{
  "n_head": 10,
  "norm": "rmsnorm",
  "norm_eps": 1e-06,
  "init_std_qkv": 0.0197,
  "schedule": "wsd",
  "decay_shape": "pow"
}
MLP neurons of a small language model. Each row is named by its layer, matrix (up: input weights; down: output weights) and neuron, and shows model dimensions 112-207. Each number is 50 + 12 x the weight over its row's rms, rounded and kept within 0 to 99.
After each neuron's rows, "fires after" lists the tokens most often just before its 100 highest values on Wikipedia text that the model never trained on.

L3.up507:55 71 38 38 51 40 51 44 61 48 52 42 55 41 42 33 43 41 64 46 45 51 32 66 56 60 47 30 51 62 53 50 44 64 53 37 50 61 31 55 51 71 31 59 76 69 33 51 42 46 30 55 52 54 39 48 54 59 54 40 66 51 65 58 51 29 79 43 43 55 35 71 52 38 46 74 43 45 36 68 37 56 43 34 65 55 57 53 61 36 77 51 45 54 51 50
L3.down507:70 48 45 34 15 54 40 40 39 61 51 61 47 38 50 42 45 51 37 54 46 41 43 39 61 53 33 81 61 45 54 56 34 56 55 50 45 60 35 64 39 36 40 37 39 44 43 66 37 41 59 43 41 55 72 50 40 51 36 40 56 55 59 79 35 54 54 45 61 45 45 79 49 71 51 48 52 37 37 44 43 37 38 56 43 50 39 55 70 39 32 21 39 50 46 63
fires after: "vi", "ol", "ri", "it"

L4.up204:67 35 49 35 57 46 50 52 50 46 47 50 51 33 55 38 59 29 41 45 48 60 44 35 52 62 53 46 57 51 45 59 34 53 46 55 39 45 39 62 62 55 50 22 39 56 60 59 58 51 64 35 47 46 45 60 39 45 44 45 55 48 42 54 49 39 50 71 59 49 55 59 51 57 45 73 47 72 66 59 47 39 50 39 21 55 35 60 48 37 41 38 44 32 62 58
L4.down204:55 44 33 56 44 32 64 35 44 51 59 57 34 48 64 53 48 63 49 37 51 32 63 66 49 65 54 47 49 44 69 32 34 37 61 48 61 52 53 41 37 66 43 43 54 32 36 40 45 40 46 62 66 41 68 32 61 48 45 33 60 31 32 73 58 55 52 36 42 60 43 45 43 34 53 39 38 33 41 61 64 76 39 48 63 43 46 26 47 43 50 58 57 66 53 53
fires after: " p", " as", "p", " P", "o", " In"

L3.up176:45 32 52 44 53 46 71 34 65 32 59 44 37 33 70 31 78 57 59 40 30 43 32 51 71 43 63 66 44 32 39 50 53 39 59 57 40 32 56 49 68 47 68 50 50 71 26 45 57 56 45 55 44 51 53 33 42 40 66 68 70 66 30 75 32 37 56 52 53 41 61 46 40 47 48 48 57 51 74 53 41 37 24 51 37 49 25 45 56 47 58 39 47 72 39 48
L3.down176:54 50 50 60 40 69 51 50 66 49 52 60 42 32 53 44 57 66 59 53 69 64 42 71 75 43 30 45 55 45 54 60 43 59 41 35 52 67 81 50 39 29 52 71 45 42 48 52 38 56 18 46 52 65 50 49 43 46 60 65 36 34 38 58 48 30 41 47 60 53 53 50 57 49 87 57 39 42 18 56 57 54 43 64 54 64 48 61 55 51 58 51 53 27 60 49
fires after: " ", " C", " P", "or", " mo"

L3.up1268:46 42 31 61 71 59 48 60 50 71 66 70 70 49 64 51 44 46 51 74 29 48 50 61 54 48 42 65 49 51 27 58 48 51 51 43 73 48 58 42 70 68 39 68 40 68 42 57 69 30 64 45 60 52 33 50 48 24 45 53 46 37 37 43 37 70 72 48 64 42 83 48 48 51 51 42 59 42 61 29 50 63 71 67 45 49 48 34 34 37 36 49 35 52 34 72
L3.down1268:37 64 53 49 40 60 38 45 58 48 48 32 26 63 23 55 54 78 53 42 58 60 60 54 52 44 36 37 42 56 73 53 41 75 41 55 39 55 35 41 42 52 42 47 40 64 39 41 37 44 45 40 43 47 58 44 72 69 45 39 36 32 66 43 60 47 68 47 59 43 25 61 38 85 62 67 38 63 55 59 80 53 44 34 45 50 67 59 69 44 57 63 51 51 47 61
fires after: "e", "y", "ne", "fe", "le", "ta"

L4.up739:44 49 50 74 72 57 55 60 46 35 45 62 70 42 49 46 65 65 39 57 55 46 62 58 65 33 53 44 47 55 68 48 52 43 44 55 51 35 46 58 54 46 58 38 57 51 64 52 62 45 46 43 39 53 51 47 36 56 52 48 61 60 53 36 49 66 69 39 55 40 52 51 24 64 26 47 47 55 68 51 50 55 59 58 42 45 19 43 47 62 41 33 63 64 33 55
L4.down739:67 38 63 58 39 68 36 26 45 65 59 56 50 40 60 55 32 56 55 30 78 43 64 62 32 64 63 47 26 60 56 64 46 56 46 54 34 53 70 33 51 35 53 20 62 41 45 64 40 64 60 39 31 50 43 46 64 53 49 61 44 38 23 45 31 56 48 43 47 55 56 62 73 46 64 59 74 52 60 43 56 66 38 37 73 47 39 67 46 49 70 46 42 58 34 50
fires after: " ", "\n", ",", " I"

L3.up173:49 53 61 65 28 55 37 62 34 58 52 66 38 54 52 50 60 46 23 53 51 50 54 18 42 45 35 55 37 50 52 58 36 47 67 54 51 28 56 44 49 53 57 58 65 54 62 33 67 57 38 47 61 45 25 59 42 61 20 57 58 55 56 60 41 52 29 72 33 60 37 74 48 43 66 54 59 33 29 54 47 45 51 54 55 36 55 53 52 26 29 62 60 64 44 41
L3.down173:64 48 39 46 49 35 37 56 50 65 57 59 51 60 34 39 51 45 68 51 34 45 34 65 49 30 62 45 37 63 54 42 63 56 46 67 42 21 34 54 48 43 45 74 48 65 52 55 43 41 62 63 55 71 36 63 40 58 52 54 61 51 45 41 58 35 61 38 79 68 55 47 41 47 25 19 50 81 63 37 48 35 70 54 63 46 52 45 35 71 45 45 55 44 34 67
fires after: "o", "ist", "s", " I", "udi", "p"

L4.up1080:55 38 42 37 65 56 57 51 33 73 57 62 54 51 63 68 56 32 52 33 40 38 58 59 33 63 48 62 38 40 50 45 49 52 60 41 47 34 50 55 44 39 70 40 67 68 38 62 40 44 57 59 63 40 53 59 51 57 58 42 49 49 51 47 40 51 34 44 28 50 39 42 39 60 30 56 58 77 69 40 57 52 65 55 40 68 42 43 55 50 39 41 42 48 61 34
L4.down1080:33 57 34 63 41 65 33 50 47 43 35 52 50 39 28 62 55 57 39 48 46 56 63 22 50 40 50 44 44 32 50 42 49 55 43 47 43 47 60 48 43 54 36 40 47 47 52 52 45 48 44 79 38 58 44 65 63 32 57 46 43 46 68 50 64 50 67 41 58 80 55 57 73 42 69 55 61 38 60 43 64 26 50 74 46 35 57 69 42 57 38 53 29 57 62 33
fires after: "s", "c", "us", "as"

L3.up940:58 31 50 61 68 43 55 40 61 39 51 52 46 45 42 43 37 48 77 62 60 40 21 30 57 27 47 60 48 57 50 45 65 65 42 62 59 61 50 69 49 66 32 35 43 74 41 74 24 67 39 47 74 50 84 64 50 38 58 60 56 63 23 42 36 29 48 53 27 73 26 60 39 50 48 47 47 46 51 58 55 53 51 46 29 52 63 35 65 69 42 40 65 20 63 54
L3.down940:60 66 37 50 47 56 50 37 49 42 43 61 61 54 52 52 61 47 46 42 64 57 68 51 32 36 49 32 70 69 52 39 33 47 46 43 22 43 29 54 63 77 62 42 55 36 48 46 50 43 58 48 43 44 58 65 45 56 43 41 50 39 45 59 29 55 66 37 78 45 43 49 64 64 52 40 56 39 31 53 46 78 59 40 60 58 28 53 52 69 24 53 44 45 43 19
fires after: " a", "A", " an", "cc"

L3.up692:66 61 48 55 57 52 39 62 51 50 49 50 64 77 48 53 50 71 55 49 70 32 51 55 43 55 45 50 76 62 57 37 51 29 36 53 60 70 38 70 49 56 63 36 69 67 50 57 48 55 57 45 61 51 51 54 74 48 43 49 66 21 43 70 50 57 64 38 38 55 54 37 64 59 40 38 49 62 49 39 67 75 60 56 51 45 18 59 43 66 42 61 68 57 52 61
L3.down692:47 50 57 46 31 43 47 47 57 45 38 35 34 58 39 47 74 35 23 48 63 36 45 41 46 52 45 48 60 39 25 55 52 39 65 30 33 34 59 47 52 28 63 57 49 49 82 31 77 58 54 41 66 59 47 36 33 69 71 54 54 57 24 49 50 40 49 42 52 47 44 57 45 29 41 44 30 36 54 57 31 68 23 59 52 58 48 28 72 52 42 65 32 67 53 47
fires after: " a", "th", "cc", "le", " A", "act"

L3.up1114:60 31 58 49 46 68 74 44 42 30 16 64 35 64 45 71 64 66 39 48 50 72 30 52 50 51 40 70 33 63 44 24 40 12 43 42 53 49 53 43 44 88 73 25 59 50 47 58 60 43 48 51 41 36 64 53 55 62 48 23 67 60 48 61 45 80 61 47 39 56 55 39 41 71 54 29 49 27 69 60 48 52 67 40 59 48 49 51 46 52 48 62 57 32 50 31
L3.down1114:49 58 39 58 46 55 44 39 38 41 60 53 43 52 49 19 43 56 57 46 34 57 57 74 46 45 57 45 33 53 42 59 49 59 68 75 29 51 16 60 36 44 46 61 51 41 45 37 35 51 52 48 38 53 59 40 14 38 31 55 48 52 54 42 42 34 42 43 56 24 59 58 27 34 28 60 79 71 33 53 52 56 41 61 43 67 46 43 55 46 68 40 54 49 45 71
fires after: " the", "ed", " W", " ", "W", " an"

L3.up235:49 59 51 40 37 53 51 55 44 46 65 45 58 53 38 65 58 63 56 83 53 27 57 89 32 47 72 40 40 60 68 54 40 45 64 52 60 64 65 51 59 44 45 56 46 45 43 83 54 25 61 47 49 66 64 56 49 57 50 59 43 39 57 55 55 46 47 64 74 51 68 36 63 65 50 48 37 58 36 68 47 63 56 54 39 38 51 44 46 49 49 43 36 54 42 46
L3.down235:46 53 45 83 63 43 52 80 47 28 19 59 74 53 55 42 64 44 41 46 36 57 25 41 61 40 37 17 42 69 32 49 33 45 27 40 64 49 70 71 40 37 52 50 43 69 68 39 40 54 41 51 53 40 50 41 39 29 47 41 41 43 60 42 44 56 54 57 46 68 32 56 36 29 30 42 71 67 37 37 42 43 38 51 52 61 64 61 59 45 39 38 58 55 69 47
fires after: " to", " or", " not", "c", " To", "d"

L4.up370:58 66 48 41 53 49 51 61 36 64 34 42 24 35 46 52 42 32 27 64 45 42 43 63 49 53 48 63 51 37 44 43 55 68 66 31 76 51 49 60 47 31 57 38 68 71 47 27 51 50 58 45 49 73 44 54 37 53 40 79 61 55 43 65 54 50 51 60 64 69 41 66 73 36 61 43 64 31 32 44 49 49 42 51 25 35 60 45 54 60 38 60 23 55 45 51
L4.down370:38 61 40 57 52 26 38 53 62 51 67 48 58 59 70 39 44 53 38 76 49 44 65 72 48 33 42 45 24 47 63 42 54 35 49 67 65 39 51 59 60 48 32 64 32 81 66 36 41 48 48 53 62 58 48 57 33 50 62 41 51 61 44 56 38 59 62 50 46 51 44 45 43 51 64 52 68 44 38 44 38 48 31 59 44 65 54 59 49 41 32 57 67 58 52 53
fires after: " A", "c", " a", " at", "s"

L3.up224:61 45 59 28 49 38 46 62 66 50 50 53 52 36 49 54 41 37 60 49 68 47 42 66 64 52 37 18 40 67 43 64 57 56 41 41 42 34 50 30 51 22 45 53 62 53 33 48 69 39 73 74 56 55 44 55 48 57 39 58 55 45 49 52 51 32 52 39 60 50 47 63 51 55 55 52 52 55 61 83 64 67 50 41 43 26 64 29 51 59 45 56 47 40 66 54
L3.down224:64 63 31 42 51 63 48 34 45 67 42 40 62 46 56 57 41 78 24 66 40 58 75 37 56 41 55 51 32 65 52 40 55 73 37 31 32 59 34 60 43 54 49 38 55 35 55 58 43 72 43 55 60 45 56 51 51 48 61 47 61 52 40 40 48 50 52 59 40 61 43 39 60 75 44 11 53 50 45 50 63 49 57 43 80 57 41 40 40 46 34 46 60 52 42 39
fires after: "ri", " Pri", "tri"

L3.up953:77 64 54 38 61 39 35 40 48 30 47 68 29 36 60 47 39 48 31 64 36 56 32 32 48 58 48 56 48 21 34 49 41 47 54 38 43 43 50 45 44 50 58 52 61 61 51 39 45 63 70 61 79 47 50 42 31 70 25 36 44 57 44 58 55 41 43 59 49 43 58 67 38 57 64 49 47 50 63 61 56 67 36 51 36 64 58 55 44 42 52 34 60 39 45 45
L3.down953:49 62 44 56 68 41 33 62 37 39 59 52 33 66 28 39 57 44 38 46 61 52 52 70 44 44 35 40 39 57 32 77 61 37 62 74 41 45 59 43 33 52 48 39 38 54 51 63 42 42 57 57 56 65 57 46 35 59 67 45 38 45 37 44 45 34 36 31 29 61 53 42 52 58 48 42 57 29 51 45 59 70 86 52 50 43 72 45 48 42 19 55 47 37 44 44
fires after: "s", " con", "p", " p", " P", " Un"

L3.up1071:41 65 54 64 54 52 58 51 41 54 57 59 54 55 40 47 67 48 39 26 64 59 41 36 71 47 47 39 60 71 50 33 45 45 49 45 63 39 48 51 48 51 36 23 60 53 61 68 41 49 48 60 58 56 51 46 40 52 54 39 46 59 40 52 36 44 36 45 46 56 48 69 55 47 59 48 57 61 72 33 54 82 38 66 73 40 51 40 47 78 77 45 37 47 39 34
L3.down1071:64 53 39 55 35 35 50 40 47 42 49 53 39 46 71 35 51 33 54 40 45 38 75 63 39 53 13 52 58 56 16 55 46 43 68 70 53 68 67 58 45 20 44 55 45 41 58 60 53 43 45 47 53 24 32 41 47 39 30 49 39 44 44 47 69 49 80 43 75 58 40 70 37 68 37 62 47 41 48 46 62 36 44 72 54 37 48 32 34 48 45 52 48 39 52 75
fires after: " ", "les", "el", "ea"

L3.up519:42 58 60 73 47 67 44 50 46 50 28 40 42 47 31 53 41 55 49 47 44 50 68 48 77 38 48 37 55 59 60 42 36 44 63 63 38 54 50 38 35 52 70 51 44 52 72 31 32 46 52 49 59 49 55 50 53 57 26 62 61 27 51 67 35 55 59 53 52 55 52 55 35 64 63 37 42 51 50 40 42 57 69 58 40 59 36 57 51 64 46 77 29 38 53 61
L3.down519:49 55 61 46 42 51 45 49 76 57 58 40 57 73 59 45 65 50 40 45 36 57 45 38 25 73 45 49 45 50 41 44 49 36 40 56 31 66 42 50 41 48 45 49 51 26 66 62 42 66 47 50 29 62 32 53 49 61 55 56 57 57 60 65 51 57 65 41 76 67 57 52 78 31 31 67 27 22 35 53 22 64 40 65 25 24 42 47 35 26 42 41 55 40 69 51
fires after: " 19", " ", " the", "s"

L3.up865:48 37 38 55 55 35 53 43 45 52 65 32 39 46 51 36 67 36 33 60 42 49 61 53 54 36 54 43 60 40 57 64 38 41 58 58 35 38 46 50 60 47 89 29 47 58 60 86 35 54 50 51 47 55 41 46 51 39 31 29 56 54 67 61 24 54 43 60 42 50 64 41 60 66 42 58 60 42 56 63 60 35 46 50 49 48 23 56 43 57 39 51 52 50 35 39
L3.down865:63 30 46 45 48 68 43 40 37 51 40 66 36 41 68 64 54 57 62 53 43 59 60 60 58 55 36 46 21 67 57 37 50 74 47 63 54 51 51 34 51 51 27 52 38 41 38 34 49 20 58 57 47 47 47 64 58 49 59 38 38 54 47 40 36 68 26 47 62 38 41 52 59 43 46 40 68 43 55 64 36 69 57 58 36 47 52 40 69 70 58 34 52 61 41 56
fires after: " "

L4.up914:55 56 45 40 46 54 49 74 60 46 82 52 44 65 51 42 41 55 51 54 46 75 55 33 41 51 41 40 64 67 49 29 60 45 72 48 63 29 28 55 66 37 61 43 44 40 51 44 77 43 49 57 43 60 46 50 67 32 58 46 38 64 61 59 42 67 46 39 33 68 40 27 67 41 59 62 54 46 43 47 51 48 62 56 68 30 50 36 38 46 27 47 48 22 64 57
L4.down914:66 70 68 59 43 42 48 47 50 47 39 48 52 27 43 51 24 49 49 49 55 30 58 83 39 36 38 52 39 39 49 52 48 34 67 36 33 37 47 55 29 72 58 58 29 56 47 55 33 52 57 41 59 48 57 32 45 45 35 46 44 37 53 45 45 57 61 49 55 32 58 47 46 41 49 43 44 49 61 46 26 34 65 51 51 51 37 44 48 54 74 61 54 37 41 48
fires after: "ra", "le", "ta", "la", " Bo", "ma"

L3.up1010:58 44 64 53 72 63 57 44 56 25 52 49 57 63 31 58 71 36 45 40 58 54 37 41 42 64 61 32 53 49 52 54 56 46 45 32 51 49 57 43 50 59 48 66 49 48 59 36 24 38 62 57 38 51 33 55 59 58 52 29 65 32 64 50 33 41 40 48 74 64 43 47 39 55 57 50 48 53 50 55 54 55 45 60 34 35 57 33 34 51 52 40 39 45 40 36
L3.down1010:46 42 30 39 33 43 44 48 47 45 41 56 46 24 65 52 45 46 48 32 70 34 39 53 51 51 54 54 53 48 57 45 35 45 40 55 59 31 68 55 49 51 51 36 27 53 53 40 43 52 34 40 43 56 79 63 56 49 55 60 59 61 56 74 45 51 63 57 45 61 59 59 32 71 76 23 46 31 21 28 38 59 50 44 45 45 36 59 39 52 26 39 52 62 27 60
fires after: "s", " ", " S", " U", "w", " imp"

L3.up851:60 58 40 63 55 60 57 61 54 62 62 63 53 50 41 39 13 40 61 61 61 51 24 26 46 22 44 71 60 48 41 35 52 39 65 51 64 73 51 50 49 50 60 57 49 59 59 53 42 47 42 39 57 48 57 65 40 53 65 51 51 67 66 73 51 64 55 38 42 68 43 72 43 47 63 43 56 59 57 60 63 54 58 56 39 42 35 34 62 49 44 65 53 51 58 60
L3.down851:45 47 49 63 44 66 41 57 35 43 57 62 54 25 69 54 67 46 69 22 45 55 53 51 69 53 36 63 47 48 50 46 55 52 39 49 45 48 50 70 59 54 55 75 52 49 55 39 48 60 44 49 48 49 46 52 35 66 59 76 57 36 66 19 59 17 54 55 40 20 45 37 53 49 38 39 48 58 56 50 37 65 69 59 48 30 52 70 44 35 61 48 46 48 38 39
fires after: " A", "e", "A", " de", " a", " vi"

L3.up749:41 66 77 49 60 86 51 47 56 56 70 46 68 50 53 48 66 63 50 36 56 33 38 75 87 60 56 42 49 51 55 58 21 31 73 64 71 37 53 24 45 71 46 64 52 46 60 40 31 24 49 52 54 31 54 31 47 53 37 38 70 41 63 49 49 29 42 53 38 60 71 69 23 38 50 67 44 60 60 50 53 44 51 47 59 39 52 33 31 73 62 58 49 46 75 43
L3.down749:65 43 31 52 32 38 47 49 61 42 57 59 57 51 41 54 60 23 50 72 43 70 49 65 12 50 57 44 67 47 10 38 52 51 40 52 40 74 57 44 33 56 31 76 37 68 56 43 58 52 43 51 49 58 55 52 47 43 52 42 52 42 65 56 72 69 35 59 49 60 44 55 53 48 37 44 60 34 39 72 46 44 66 63 48 40 65 35 30 32 38 52 62 50 28 36
fires after: " ", " ("

L4.up676:55 42 27 52 77 62 49 58 61 50 54 71 68 41 36 47 46 39 40 59 56 56 54 46 58 47 50 45 37 54 50 67 45 46 59 53 57 53 36 36 52 44 41 42 44 73 62 53 12 42 52 59 55 66 52 25 59 71 52 60 59 49 57 46 42 41 23 47 55 44 54 54 25 29 37 34 50 38 33 61 58 62 49 21 57 32 63 40 49 33 48 63 48 68 34 31
L4.down676:59 58 66 42 59 52 55 36 45 45 44 31 42 56 51 56 64 50 39 41 52 53 42 39 41 66 43 52 43 40 63 51 67 45 50 72 37 58 51 57 25 63 40 31 49 35 48 49 65 70 49 39 47 52 57 38 30 41 53 38 60 37 72 39 21 48 68 50 55 55 25 56 59 45 44 70 45 54 47 53 44 50 58 26 46 63 44 49 62 44 32 36 44 47 46 52
fires after: " ", "s", " re", " de"

L3.up41:67 31 68 54 59 57 52 41 39 41 48 53 59 43 40 57 59 48 40 24 47 65 35 36 51 41 45 36 48 45 50 53 34 58 51 45 43 52 58 42 55 59 63 43 64 47 28 73 56 47 47 38 35 74 34 47 56 63 40 37 45 63 39 67 55 44 45 68 60 34 41 62 38 49 80 72 40 55 55 45 41 61 59 64 55 49 52 51 35 58 45 43 46 35 59 49
L3.down41:54 59 53 42 68 48 41 26 70 57 55 75 41 45 55 55 52 51 42 46 63 53 51 67 37 55 57 70 46 57 58 52 45 44 44 56 60 36 58 45 41 37 45 49 50 59 43 48 23 45 46 47 54 52 41 38 45 61 57 58 47 25 29 53 38 68 61 55 25 57 54 65 37 41 48 54 59 32 33 64 66 62 54 52 56 46 47 44 52 39 55 62 60 63 57 62
fires after: " ", " with", "-", " S"

L4.up601:66 50 35 41 67 63 57 43 55 60 57 59 43 62 47 35 60 37 53 46 48 21 22 59 71 32 55 48 61 58 64 56 52 47 42 42 61 40 48 48 64 65 37 47 73 47 57 36 60 46 64 57 44 47 67 57 35 61 46 41 48 51 54 43 46 32 39 47 60 70 76 69 52 41 25 57 53 74 30 45 60 29 42 43 64 49 38 62 54 52 45 51 58 56 59 37
L4.down601:46 54 36 45 37 48 47 45 33 71 41 48 38 46 63 52 53 58 38 52 42 69 66 36 66 63 64 43 49 49 41 50 42 29 44 45 39 58 59 35 83 46 48 37 59 34 37 45 49 47 44 48 49 64 45 38 65 34 35 44 41 54 47 60 41 59 45 59 54 51 59 63 50 47 40 36 55 30 56 31 50 30 51 58 58 49 54 63 60 39 32 47 48 38 55 75
fires after: " ", "ar", " Y", " D", "d", "r"

L4.up215:48 52 39 60 50 55 71 69 50 50 55 50 69 60 48 46 31 41 43 44 54 76 51 51 77 33 31 35 68 54 28 43 24 25 57 76 61 48 34 52 57 55 51 52 58 36 30 46 58 43 54 45 52 42 57 57 28 47 36 37 36 44 46 51 35 43 50 40 43 51 63 53 47 54 31 59 57 41 55 52 39 28 67 60 63 43 49 20 43 63 37 45 68 36 66 49
L4.down215:70 57 64 48 53 63 61 41 72 67 44 38 55 43 45 43 41 52 60 30 43 40 52 64 32 54 36 23 60 52 71 43 58 56 68 53 59 58 30 44 37 33 24 47 52 56 28 58 52 50 59 40 33 48 58 48 59 58 60 42 51 43 48 76 76 66 59 62 58 41 58 53 50 64 62 39 57 60 70 52 73 44 68 40 51 58 43 74 33 58 27 62 52 54 29 50
fires after: "e", "le", " E", " Le", "é", " Bo"

L3.up1248:65 55 51 69 48 53 48 69 73 50 56 59 47 48 28 54 64 61 45 32 59 48 58 39 35 35 67 62 65 42 65 51 48 31 41 70 36 54 59 50 55 49 84 57 56 53 56 64 26 26 37 58 59 61 49 38 46 58 44 71 63 72 59 69 54 43 52 55 40 69 65 63 31 61 51 74 50 50 51 57 66 71 63 43 54 49 42 47 38 55 38 61 43 53 29 51
L3.down1248:27 62 36 45 42 38 30 70 44 61 52 59 64 65 46 50 67 52 42 24 58 50 52 33 49 52 37 35 54 41 56 66 36 44 46 28 61 54 48 47 86 52 63 63 65 40 44 61 67 55 52 47 43 35 34 34 48 58 47 49 48 61 40 52 37 54 65 70 21 56 68 38 59 28 54 57 53 40 66 68 39 49 46 38 55 37 66 44 68 68 43 30 67 35 30 55
fires after: " ", " M", " a"

L3.up265:38 39 63 47 41 65 41 68 30 49 36 48 71 32 58 59 57 51 58 42 42 37 56 67 47 34 52 39 62 43 41 63 66 63 42 53 40 45 61 42 50 44 64 50 66 72 41 40 58 54 53 30 45 45 38 20 73 42 48 46 35 52 40 57 50 63 43 46 61 54 45 52 50 38 52 40 38 54 47 52 46 38 50 29 36 54 37 46 37 48 37 38 38 81 59 60
L3.down265:58 60 49 48 41 46 64 56 52 46 36 35 42 31 43 51 43 40 54 29 60 71 49 43 50 49 55 58 39 59 33 64 68 70 48 47 40 52 56 49 76 29 50 30 44 52 43 48 60 69 57 58 80 47 52 61 49 60 49 50 41 56 72 50 47 39 51 32 31 43 41 49 52 68 69 51 66 51 40 53 57 57 48 61 37 34 45 53 52 53 47 27 50 34 45 45
fires after: " ", " g", "oc", " di"

L3.up570:46 63 53 40 60 45 39 66 40 41 31 45 45 58 47 59 26 43 62 53 62 37 60 50 39 46 53 27 45 55 63 53 39 70 64 27 70 37 39 76 52 46 54 46 60 70 73 67 58 35 59 54 65 61 38 54 49 36 45 62 47 67 48 57 46 30 62 42 46 52 50 39 54 44 41 48 56 37 45 37 58 47 67 52 36 42 25 48 52 35 57 57 60 69 47 79
L3.down570:72 47 43 50 51 32 72 43 54 56 87 35 50 36 64 37 51 60 52 79 50 68 33 56 50 59 54 34 54 56 30 41 55 32 54 61 42 49 64 51 48 42 67 50 73 32 44 53 61 57 44 20 27 36 47 66 44 56 59 53 41 42 50 50 55 56 37 39 48 54 59 48 66 58 46 63 37 49 41 58 68 50 49 48 44 49 61 54 43 76 60 37 31 37 63 30
fires after: "y", " a", "ol", " A", " Y"

L3.up317:67 44 31 37 68 52 40 52 56 34 47 47 55 50 29 52 43 57 45 49 63 61 65 60 55 20 42 48 48 51 75 35 72 49 54 31 53 48 55 62 46 69 54 65 46 40 63 61 58 47 47 57 63 47 44 58 35 58 45 67 64 30 58 46 64 45 42 34 33 41 40 46 47 56 16 45 60 49 42 40 49 32 44 35 62 38 43 55 53 50 56 65 55 52 48 58
L3.down317:65 47 70 69 36 58 30 40 42 56 43 17 62 46 67 40 56 62 43 64 30 60 55 77 29 59 77 52 57 68 35 37 63 53 49 49 47 40 49 44 76 64 58 32 51 30 56 62 37 47 74 30 59 56 68 33 58 67 68 44 53 50 64 43 51 25 43 51 53 50 48 53 31 58 63 41 33 18 57 32 57 50 42 33 23 56 50 51 43 45 66 39 46 49 35 52
fires after: "y", " A", "c", " D", " Y", "au"

L4.up754:61 53 58 36 67 58 66 52 40 37 56 64 45 70 49 73 33 62 32 49 39 38 62 66 63 36 50 48 56 59 58 33 43 48 51 24 23 38 33 40 39 59 40 60 33 61 51 70 61 53 56 48 51 57 22 52 67 66 39 46 66 57 39 48 50 48 54 49 47 57 56 46 44 47 74 45 48 47 49 61 53 65 48 65 45 51 32 41 59 22 30 44 55 34 61 39
L4.down754:25 53 31 57 51 35 53 56 36 59 35 60 44 44 49 44 48 48 54 67 43 58 52 85 49 47 13 47 26 54 40 56 63 54 44 47 55 48 57 47 46 44 50 69 44 56 61 45 59 61 39 42 27 75 39 28 59 62 23 29 52 55 47 38 37 52 45 40 35 69 51 39 71 53 19 57 16 69 36 46 39 64 44 46 29 57 56 48 44 81 38 39 48 61 54 60
fires after: " ", ".", "ed", "'", "\n"

L4.up166:43 47 57 59 61 51 38 35 23 29 65 48 65 49 63 63 25 43 49 53 65 45 55 42 55 46 33 51 62 25 35 74 47 41 41 35 63 58 58 56 62 43 38 65 49 63 30 47 34 39 52 55 39 32 48 65 54 52 39 35 28 68 60 47 41 44 28 16 53 52 53 41 52 53 47 54 50 56 57 52 64 50 70 67 48 61 52 57 45 54 24 40 70 47 76 34
L4.down166:46 47 49 61 34 35 73 66 53 63 43 60 53 68 58 66 55 40 40 58 52 48 44 45 30 53 35 22 24 55 57 39 69 40 41 73 44 42 71 74 54 39 57 53 30 20 54 57 60 61 50 42 45 46 49 49 54 44 49 50 51 44 74 48 52 53 53 62 54 48 56 39 60 42 72 39 49 57 30 56 52 74 59 64 55 40 46 49 51 49 62 42 70 56 47 42
fires after: "s", "el", " S", "a", "as", "es"

L3.up878:64 75 55 51 46 36 69 50 54 47 55 69 76 44 47 44 67 49 46 58 41 47 52 49 56 56 44 41 62 56 42 66 51 39 42 59 40 47 60 37 59 45 49 60 69 42 47 50 17 20 54 65 54 46 51 44 41 55 33 57 39 45 55 40 55 24 35 53 49 66 34 42 47 50 39 52 29 47 58 48 65 51 34 36 43 37 60 44 39 45 36 48 32 54 55 25
L3.down878:44 27 41 52 55 36 39 49 48 36 53 49 67 48 54 36 42 43 55 57 54 50 57 46 43 41 42 87 62 52 58 37 39 24 47 40 51 50 53 49 52 48 69 29 47 37 32 62 57 27 46 74 37 41 74 49 52 59 45 44 46 72 31 61 62 50 64 52 75 32 60 34 50 54 68 46 33 53 87 60 71 30 39 49 53 51 57 51 44 61 57 41 57 46 51 28
fires after: "ri", "d", " Pri", "p", " pro", "tro"